MLP neurons of a small language model. Each row is named by its layer, matrix (down: output weights) and neuron, and shows model dimensions 32-287. Each number is 128 + 32 x the weight over its row's rms, rounded and kept within 0 to 255. Numbers have three digits each. A neuron's up and down rows have the sign that makes its largest values positive.
After each neuron's rows, "fires before" lists the tokens most often just after its 100 highest values on Wikipedia text that the model never trained on. A number after a token or word is its count.

L7.down210:142066152114161136145137132091136131143113133158127145102093137157151116137029227136177146125076133132099108133115122070098104125086125104177123154143123097117140117131108108141117141135091112083089128083100123126112141149112070079149139167102095164159128161109123138181093170110127129149070121113084119150105154114142161103103095146128107079143148105119125156143061072085214085108150071103142069140147139090160103095149168089222122131133095120247075094151110103162196143088112121102106159151150097122134092164143117129121094197129145255117144110222131078136138114170162123172096145204164149084110149091138126081044124123141160129081131143161140110125086135128123104129114152165056121134117130195153120169102175112154107125118071112138114132151129121091096131107147142
fires before: "|" 72, "-" 26

L3.down457:121113142116138165133129121144130125085144135158118101172097135112144139195094187126133145095111138162126137187150105141101131091100138172134122125154150111091139104113069093144129103085106124133167112104101139162101130120106127108108122125079111143119155132103133142188100151121122139141097108117154092124125120082154156132114102103141118105122083133150139093135063136096113142117138097130155114161078145107130114117131144131154124171135110111138116144104095062174079076143188110122149132184108175125123109155132137122110107142117117255143119104152105153138139165183107180162136125147116143161125173132160147109108073128144127137105110114062143123120126148108137137110114101154131123154125163169118155143183169148124130120207095132120116147182121103124135113164131095
fires before: "\n" 54, "|" 28, "-" 14

L7.down807:143102147185108159157133180104147168132124101133132125085154129119136105101118162135123118110216160109062147110101140118102199075118178166082096160160126089159144151128090112105131152092097173151106114112104078173096151111051113123112120124128073147119066161133133146123098165085085121145110080093126156133093116119148152140107116131169117145115100162123094135102138111138164083154142100143185143123132041054112113061124125117093109114163091108073086166144099101191135127191183144097178148140106083097091115165144140151092122133156083255103171166077086116158156175137163137100164117113106106110101166122090131153128111076066118086071145158151088104118149120112169134166126104160181126129113083178066146154118196146144147149172127105154164152082109179123101182073186175
fires before: "\n" 75, " " 8, "|" 6, "-" 5

L7.down470:111140045101119174106129122165158127141091104132153132099083134174146145187137162137115150097093084086106121133104087142081159147146138119112138149124111147149110155149086111064140086113125097114175242133113135112138038130081118175157105144141085153135190119146144130129097163128117112139078150209128138131112090167097106095174155085128100170139124108116125115139099185124146091100129131099162152101130090186153132066143147143045111169076164151104127134155149183125096112167112088161110130135151110144123118096071144173089126122118135102157122164133137145124092096132148163102155119159146153149125148140174207135102067132115135108154076115158130117107022086181128139084097139138117085157130080172118111122120134085166082102177196109165126147116123191086149145144167139
fires before: " that" 57, "," 9, " the" 5, " \"" 4

L3.down880:109133145082126151095106153117094114092129161146114115128135181165102128110113102073152084151109137166138145166063142073198110142137111169142142043062095158148159134138124168119141110132088094169129119086138150123159155173137230137130184113136095097131121104105140138173208099139142139083107097178142147204150162141152124161152109172152150184114116138083166092062161170202163144112098105112130142101130092100120135113155111134150091129122114127113118096200155133153127127073116096103124150119103148143154114137078179112095152175150165165169109100140115086144104125155166168169135117120113085127104130060131125119157170152139118214186209081111120091134139133193181153125172167174108148121168112168120096134160155101182100115132149155102090089091153149120170139119156217
fires before: " |" 54, ";" 27

L3.down184:084139117176098137127126164114091118112188126131104127063131138127171098094176095154141125129131166122144108125098152130157191094149136155154144144088119094129118154112129146173148189135130105149136120161109173195144123103154164114129098165146119120112101070107117071088185178038135137152035143068111143176120151143172117142167141055130185163116170127139081163150186135194150161187142124151100084125151110126091124132109098177167143107111106123159113146116116099131133159107166132140113156124169118084094169128096102163119080130104124048101119128173091146092163109198143098162090083098173201167159153105167161186134191102158113127103159115106099183155123086168147129107116173178124106113134177074127119109169128142064156115129108147156100106130096151168108100093143111
fires before: "," 23, " to" 12, " of" 10, "S" 5

L7.down405:170173080104086134109098121169144131137079087123116111090121118141131151212190109127157125097125121137073063077095138141087143122074120159132124115125110144120157085123102114065124158131092165106154121143135147087124156158205143084150109101124124135145099178185117139108125094140149128152129134141178123128148136165125079135099121082085093124136158136140148078095195160089130163131087145124146114122147121095118168122133124124122112145111143115047070072142087152117160083123136093173111150127174149126128095105123131143117153200102124255127126142137154125094106135074137116137133116099133110137128108126142088131108154182139134138078138129163126160172170123140164092172109151115119117101160144200129109154172157101064114148126160112106111126134112121143121129107167116
fires before: "|" 27, "===" 25, "-" 8, "==" 7, "The" 6

L7.down130:168145116182103149069105126162146161173096115166114147146160144181123054164084102123110155115150129066134139127125140077143114151094182140111128107118087151068131176117074154118124128086105107125152138099108134167169086103065156104182076106142133134126158111095065139101075154115140098143132154130141083146132119179146133101124163074136151150052131139146118129172091172135154109113160170137068145055133148192113124129112136182148154057169148157108150104132140064128152093118132146110123077131145161114127151124120143130182110129112149117143086208122122084107138108162149128086078088096177134164172150120174029139167127093124078140144118152142136072165139155098097144122153179124147095233056116168183122187139158106098110136112114087128131159109121141201121099079159111
fires before: "," 19, "." 18, " and" 12, " in" 7, " to" 6

L3.down77:148075060199157122102088150169140101099150146105111124198085147131106092162143166096135176108091119142119105115153116104151105131128101119132146126126138117152105120169155139073093140081111096126174153110124122118107097111159154169132150163139127116120116090126124132149128144131148204108061166121062108161093144145164060074138132130091132090092176130149138103145177118093101087138172127110101144115052130159121152147124127155065085110128162095134080133102118132139095096189057119092102128190088211129114156088098120087128128129167145236120123189129126124105097170102182150069159173155153129077134121089145083132140093075112075112166119108106164141139125174082137117086130187111087085110093138164117112118122118202177066091194180076118120150119099167122184148143151124
fires before: " the" 16, " that" 15, "=" 8, " \"" 7, " it" 6, "p" 4

L4.down575:106138034109105148106199111091222173124135128128138191126100174132113159137217144113159131126116137146090131133112132165109170114127171168132043150141162207143121068148100155115179156166120117081107169159072163109118158159130143111160164167086174138112138136139158068104118165131123148118046130118107209131068071084120141117173115144132153103154141125086103117096174105128174107123103149091101173157109146131134123151101078106109109139094100134135056113143167129190110107169145155173148095115075145162155106095129162114155135161118122067161137109127120054109063135126102092123133148165145144097106095118150102119169100100059129060121087132134098082106211096140089128097094176115170161107164051152122106135114115137143117130067114157156207158110070083104113149175115118
fires before: "s" 24, "t" 19, " |" 12, "ll" 8, " a" 8, "|" 5